config.yaml
attn_scale: 0.125
bias: "all"
parallel_block: false
init_std_qkv: 0.0637
init_std_up: 0.0637
lr_head: 0.00381
grad_clip: 1.0
decay_fraction: 0.712
decay_shape: "linear"
MLP neurons of a small language model. Each row is named by its layer, matrix (gate and up: input weights; down: output weights) and neuron, and shows model dimensions 128-223. Each number is 128 + 32 x the weight over its row's rms, rounded and kept within 0 to 255. Numbers have three digits each. A neuron's up and down rows have the sign that makes its largest values positive.
After each neuron's rows, "fires in" lists the words (lower case) most often at its 100 highest values on Wikipedia text that the model never trained on. A number after a token or word is its count.

L2.gate7:126122076093120125101200114068171092118114122172112145167156191170182167109072186157056114104113137127139154128122076174105103145087075075104095115149122124136098146164119144133098156150107110095117103186091133140129104079136164158137105099118088114115076170140143159099131079160136117113
L2.up7:134111150071087087120128093078116093127093170159077149113181127138127164074108167129181142152126171150110155115084142082158101154149155144113166145158117160070117105091175077142165085193103086129082168157078100169144146082180090179115126165131159121157094150079105173096112080120146123086
L2.down7:128173097088144082098178181110122097132117138131134100139151123061125101119124176200134120115158135178175146139099146165136176161080170079161122129214142145097139098125155082102125157108085139110102106150074086165195138100176176108170097148080127105130139093161079097154122085173141194114
fires in: "released" 23, "born" 12, "of" 9, "website" 5, "died" 4

L2.gate668:106139082151161115145179105154144153195084061125176087140149158110202100124177133171149125100100147128124161184087111140105123157131061181121056093167115132084148161108140167099107164158100124103097125125119166073127161086109100099085149132122106160145119087086100201071150114138120069131
L2.up668:115126061169139081170113161162090132136094086095160128128099085145083126115154119091128112156116111181139152102142152101184103115134135133136099179148156137187086131094141086120144112113154177171185142149142098107115109088068115130104094179132188111091146107122181096146144147102125091169
L2.down668:152142164188070139088074173151091093139103160094150126178176171145102121152098105140162135139068109137144087088150174103143137113110125217069163183137178100153086194081086168097166138163119142093130096108110090070091157134068138129185113138103105102089131135137143151112123116097105153122
fires in: "would" 43, "then" 12, "should" 5, "served" 5, "had" 5

L3.gate118:106166162093160139104139157126154106138196136142146162185138119102092077059169154159123147105098129134161167147074121164135119170135089115146142125063110119083153193123081109097109135150141134138147070185156107181134123147158131115143100164136161099094147120089187102104086092143074191148
L3.up118:083082067120142118161130138155086133108139165151110087128122120085152175093087083124161119078166106142136108130183082122101133085128124179093137116130100106182093053084137080164111067128117151077174078134182120091098151154137135171182093137112121171173120160134165157170141127085158166155
L3.down118:129170111160115093135127106128085076148095151171119128089159058133144115124147107103065101121101078139151123036098135137076075105154109158102152151141138148091081116118150195148096070185104146150154052140116127117122162084130081187127120128157143175152124115163129057092096108168125149186
fires in: "i" 39, "ii" 23, "irc" 5

L2.gate623:174098143156103168120165160147102098174109135186117122164139072132148127152145181196085076118184142092108150154127145136111074097112136095143142108180115091100157098125126157199163143105151143108064176166076123131141115156192126106143055138095099114153104139122119116116174089112133110081
L2.up623:169163153085104110202181115159107128131132081122124134102121121115161190119148150150077116122165135097109089108152152137126175151131154135055156151145136185192084126164150195122164160169096080080082115131099129144112164078112096087092142123094198119172116143080132087116169091116094109163
L2.down623:158084072049122066152135083086147143131125129161152116138115165119119182134174118120043164131078077107186129126108195128077119171079125107146181091155127150115095131114115131109174095143181090157147139113097128114078095108118112110113178123164153160135138121106127175118135154115179124142
fires in: "of" 100

L2.gate466:143109141122132154112143097174097171173119139199120086131044184125130123114105188119117125094089094097093114135134158121119126135067042152124085141140160114128138145152197117157137096089123072126089153127128092145173142062111131140160107126104075153175058094102140168109130111144154063136
L2.up466:123115136176161121123128069125104106086093057152151107109079148066131155155148164102164199115123058073117156095075161161107097167100082073105138098116101076145154176107130132164150128157066167156163129136094107170112139109107074131176116143116153135123045104149078117118129151125151098105
L2.down466:174104100098160111144135135120114158154154102172134117101089155131113160130154148168127164114098048095088101111086077163132153089123105065138137166069121114186079089179184079189110142153096127123085187142128085150116167100136129126136080132132087151106076133121129105129142124116134232148
fires in: "the" 50, "their" 11, "formal" 6, "his" 4, "s" 4

L2.gate104:075106068156111073165146147132120166134132196093152138115134089157075189158157135112103147172106140160125119120126134133103105177148115181124119128118110120146153146126179068174187121109144144141084142139186112177115115135161061130136190160116152111147149161092184114121131136167059171127
L2.up104:098138194139092139140115133139156099113117106090070109093136073105110077145103147117114122091178163150153127068186117164136123117149192151125142085108152146100150106150149123161083171112166111134175080146073135141193173131098161170140110095150117142118120134219114131169159210116108113183
L2.down104:131119142077077117152105145102118136130122107088106101114125123109181120083163137148152184112077110121079111093162121197152169104117197162122106130122095126121158133072112124138088145092109133159112147172119128149122166148128133081061164094118152182105122129191109180114104138177126127079
fires in: "by" 83, "with" 6, "for" 4

L2.gate222:093157060148087074134169158103092160130086131105102178109103102182130134094119139131121142137100122101081063140121050179114131167116100141080126130125125181135155178159152147154136115143084130152134088167140132152163144099158117152128102125084186104126091141162110130112105168114148111150
L2.up222:114140119170119071097082123133173129122088160113156155155120134119115153119149160147177070043117090186131059132110172121134154110133071179112115104123153148092138149130150117164140152083118129084118127107179115132194109109114101113183153084086096180124101154084124171136110086154171094076
L2.down222:153097124055146139118121108110126127130123127119128091137163151128125133126145128175137158173134138135105138160120139070090157107074149149185123149129152137126094155148099083055112061076103133148059097101096118149131093116087209117121142113160127132117132118144175202073152134135119108131
fires in: "with" 46, "while" 12, "to" 10, "as" 4, "sakaguchi" 4

L2.gate142:155101152121170110145197138130117118154093121159078148115109124150168142168124123174139171124092093153131133150073090164163162148073103070141125166157138123145151113094112132130200083164162138140119183119169146087174135188120107123078119103098099083135038084111138146155169106114105153147
L2.up142:148142128075109126086094207081154146122118099181138119086191087133175118163156125107167079076163087158133089094078086159148131119133146099110084121112143098156143067162200122155186183169161125123128119114147156141099115063096133149115078091093106145156106154091151091107181077154107091121
L2.down142:072084145126118073152087134117168150205168123077129099139052179156125081120095167141120107067130102089151088083149158123086099115117160174128143147111157120111109094174109106147171130139116098137157086085126107177127150080126119103099080086098129104155159122138120170145150114134130138139
fires in: "used" 24, "produced" 12, "with" 9, "includes" 7, "using" 5, "of" 5

L3.gate393:161100171140181120119207070157091140087087170145164062078104089086175149130131140135134122125097105165156092118069140134145172160149166098168136116109184122095133100148133167158199143093124104128186116161167129150095106142146148149118150143115166140128106119105177162121093163102166110177
L3.up393:072120155122160081115190113111105156087145119072096130168092100087106129142061185165091176142132137138179101118104128109121132164106107110134139123087056110101111164145138123090121127168164163125145161151099156169096086071107200117082135178090112136147082105081140132090140131170084158138
L3.down393:111151144090104168129165170115113070147133104044151119091168095111145147135152083129115174159161228099188139118143170042128099160168125194114109090048162110144134121122144123175139127146149141182139106095090101136151109099144108163180187095136118139166137088151106166085173146100149158093
fires in: "that" 88, "played" 4

L2.gate793:156121156117085180131096152140139095178093168127143113077084107164144172146136080071144185102134180088135099137142154100181096079103115128184158165066041120120132156134172127107100098099102138116109120106173149120148136160100180074082098115105123121066161109149135160178074128155098175102
L2.up793:149102077134165134167142084127136140113135160125157159162089143198120168114110090157149211080171109100129138077145144123114085137142106092118103170189115138085136073061135060132123126154119097097162126097166127131113089096067179071152125184090164154068123138127171186131168099138134168106
L2.down793:145119133114153119165127127117119114146129142107097064119136122078154072076131079182123124148201141145144128118105122137099129130124191139123122140108198086159054164085165169146158082145112118108183163173143068113116139163107110147111151138123130131146088106124136126078140149142133164145
fires in: "this" 30, "they" 30, "and" 28, "that" 5

L2.gate129:107113092112116104102117171090137123096122178132194080108126161165133073138135073103110090107133195206111134173096147142110133091099120117126160105167079158072084145114172100146175151156120142053075113114091097118099116103160059156135144119122180132110097169089075145138147081146131148109
L2.up129:193118210162100122150140129150156145102164153093110161091058087118132145153164134193140157161183109169097143108123111116116077166100158081104139104103123058117058081153114084123161121150170151139175082137132184157152094143105144144112103133160139111135129135092109142145102097050088187136
L2.down129:138107119122142071159134140123157163103118099131106126083048157138138099091140109160156130118212038170114128116111175088085132087106149119187110103103123115116098127127111118147147097131139128086160131113152119118149108142135081069091091131114139088137123161082155135148145151089071161145
fires in: "all" 29, "allaire" 13, "female" 6, "rebels" 4, "rebel" 4, "pro" 4

L2.gate154:107067166181123084158143156142060168111129139089178077165121175129098137175138140143094102074200103105103107176090134101087141096171145170113180042103140103121150070169100123185132119129119157124107087147134142164138114141142124181140121120085158158131113091132119136113136131136067138145
L2.up154:096173096126169177123090092151142179153152109075203143087128164106154165098132110112128104162125094101173120082147093198199134129120095174163123117084060090097110125081123122102142163106161137098173094084133142162125150079113113153147083172110121085073107102183136124092181095151073127153
L2.down154:124174133117171128116106125086144116150132132126147093149070137166146181121158120097173119078087099102122170077171126137193123120078127166136115144124085104087149109090129095115122127134152122109125141135121107090101122118146068024124135142153122096120093150141150129063103064149082154105
fires in: "number" 14, "much" 12, "would" 9, "slightly" 7, "size" 5, "means" 4

L2.gate174:080128089146132079117120146158101141197166143118123186087125136155060163140134195135087122157110131082076144099110077120076095168125072147155122179184107047114173097092198082125100139059131122161133129110162172120198112044143102114074102188100109105114083124092119112184151182199133174101
L2.up174:133064091172108147161138123104200143091151126094133129146122153188134112108082143131099100076190164152123131210133103180105123153169060136084104137130186104149139163099158136139094131084166102141181104186107115091150103164109085144188142083137082149141203075140136100117140141130132095114
L2.down174:098128157112085135123085136142133142124094119138073111094143089119133174098118128117174146189143163147138123148153117153160131158116169157111150104116097152157150146076163153193130102185090165110066169097136047158105106123090138133158101093161148120091132144149088154120056131107102115132
fires in: "to" 25, "in" 13, "with" 9, "through" 5, "under" 4

L2.gate796:146104141107186180058066119157121161143140148083127118113127183164110107158113138099120158096110122091191102113138117175116131103152108096146160022104125118082089117175136135101170102054132101095091104116088115072076129126168084070191076119126123115173147130096123137098158171182170110151
L2.up796:138088132089113054161136132177135107133124128113132105120076062115135086130119119170112122092061168172107149089127161120117167149193155081115127100148145135125100193129098117125152107135099110180201148124123136162156113089115145160128147095155135098136117169135105160167116198080110166151
L2.down796:136140118084162109130162138108153102119160117091142121132088121121105132178102140124111100099111049219097070134166087170156115164045088176111086068125110149145106118109190123091107095094128161181143156111080062069067100129155154150206130126080119151156131110090122124138136171144143156149
fires in: "began" 17, "started" 12, "continued" 12, "premiered" 8, "appeared" 7

L3.gate580:099137095131168148107098158127076105174150098118093040128118169108121139109047169148179120116104149148192072097119158126091179168155143151109094124137121128139146075171126136139156170094097183182172163090143103117136081122114146125199155128107126153142123107140192120175160148172169171089
L3.up580:156095161110185084130164174118116162110161096172127124136115086126165074141091139097201094075099196132113179132143125132133085127117147110111126117087133103113076135119181150131114105119111165131186094152160167161115126148058102139105110161194142154073134142136140142100071122125126145126
L3.down580:114145086151134141087123138128107075161117152154078117159091145124137135112112128095121100170088122153170122097173120099116113191146093155129166145126092126140176119027184098145120115182120117126113142195094065131094137128130158116125182113130087142148147109116126076062134140142195113092
fires in: "for" 51, "be" 14, "sought" 5, "got" 4, "as" 4

L2.gate568:080059184135104148160104116125136153109130116149088123103126101190075132146199112109109154100112169074162100126086132083098155097127114105116150166133120122121131152148141174079137152153087119140102082090092150095156105078124092135069134105133159091119098079134156077119124141158103106130
L2.up568:078105132165095126096136092132101112093152073178180111131135171091162115160150219140178139143091107166096138151107102080163150149150158110087147103104181115091176159099148135164143088135121160112128087174185138171091084185125081098147135060143143136170127113109124153165137102098127124154
L2.down568:104079151141110122148102113102053152117150150118141147119192156163101164114132110101134120118115183097087069091054149118192129173195076125122150102156095149159085140159139185147138103142066111144102129124123154107120136095086145077112135100124159118089108085115128131160146135191147119171
fires in: "its" 77, "their" 16

L2.gate520:080072130079064117151154135103102108120183150105168080131134144160113145103167159134170122168120150135176069135087130068094073088095130173137071118133093167167225163139111170088163156126099129088165102196142065154064163150126154114095171098165105162098128159106123111177154098111128171173
L2.up520:064093119138160187168128171099101126169120157086067161098134111120215117107141121137166140098129117128182102148122150103180174101090155088107125111171086162150098099119140078109144180194107064149148144210154102086166150108093180158166179147100104106097164167089148085152165091131135135150
L2.down520:160145113157123116139158051106161135125100132155073158104104119145101141150094090152053124123121039141141143152108180136142076118198128108192165169164135119160104096113098092104183084118153150096136106131101148154147069162134122125098122129156147112146148185134140148132132141104116131092
fires in: "2018" 20, "tour" 11, "way" 10, "war" 7, "congress" 4

L2.gate284:142078152084136109101096129191179114116110149162069106132089160122073097141159105151128085142145102130127109111160112126100181161100128143150143174098086158100063147203151141120081081074095136081105178119120095091159153140149162155089121090096128207136161111110166191141163155133153110158
L2.up284:201124141131170107097123086161121133168135122133158086112067126179093130147096136151122065103109205094092131147064023161110113085115086121116137127176114113059135180101157170140120160094179064141121088103118118165138079160145111108152096089098066080137098131089054142096076182163114088150
L2.down284:120096123162139107082146164177180115188130101108125150123122179190084142167106126121126164126150056135114117133163115141088133213116080110131143125146091165178117133179162101136133046094135125126148147137153065146152107131123151193137123097076177173177140133081134142176098142078142146128
fires in: "from" 43, "during" 14, "following" 13, "accompanied" 4

L2.gate650:157143123172160153135136137104130093123194138157127192160125109186106112106199099159084126074164080106164091177084097194091138119118124096132099152132116137139154199128163151138084141072100172177099135122090115109107121109079191134157176124074101118105116160148146106137174130164121146104
L2.up650:106151155132143125067173144115151062099186125138099152151092105137084166090120161159131082123123122152097132101148164120103128137179128084081140116157138134119111180124118111129079145141194133097178108124165105092116167128132180144166122101096130079124148201099109121113173099147168152177
L2.down650:121179143056068140138141128131123120102138113164114117138141152102138182130117131110084135127092085115109147105148155091130105137164110131124169137139133159131101122109109079161131103197105121157196112129143132142138061037115116151094123118151134127074147057079102094128035119133140142129
fires in: "cup" 18, "championships" 14, "academy" 11, "museum" 9, "league" 7, "were" 7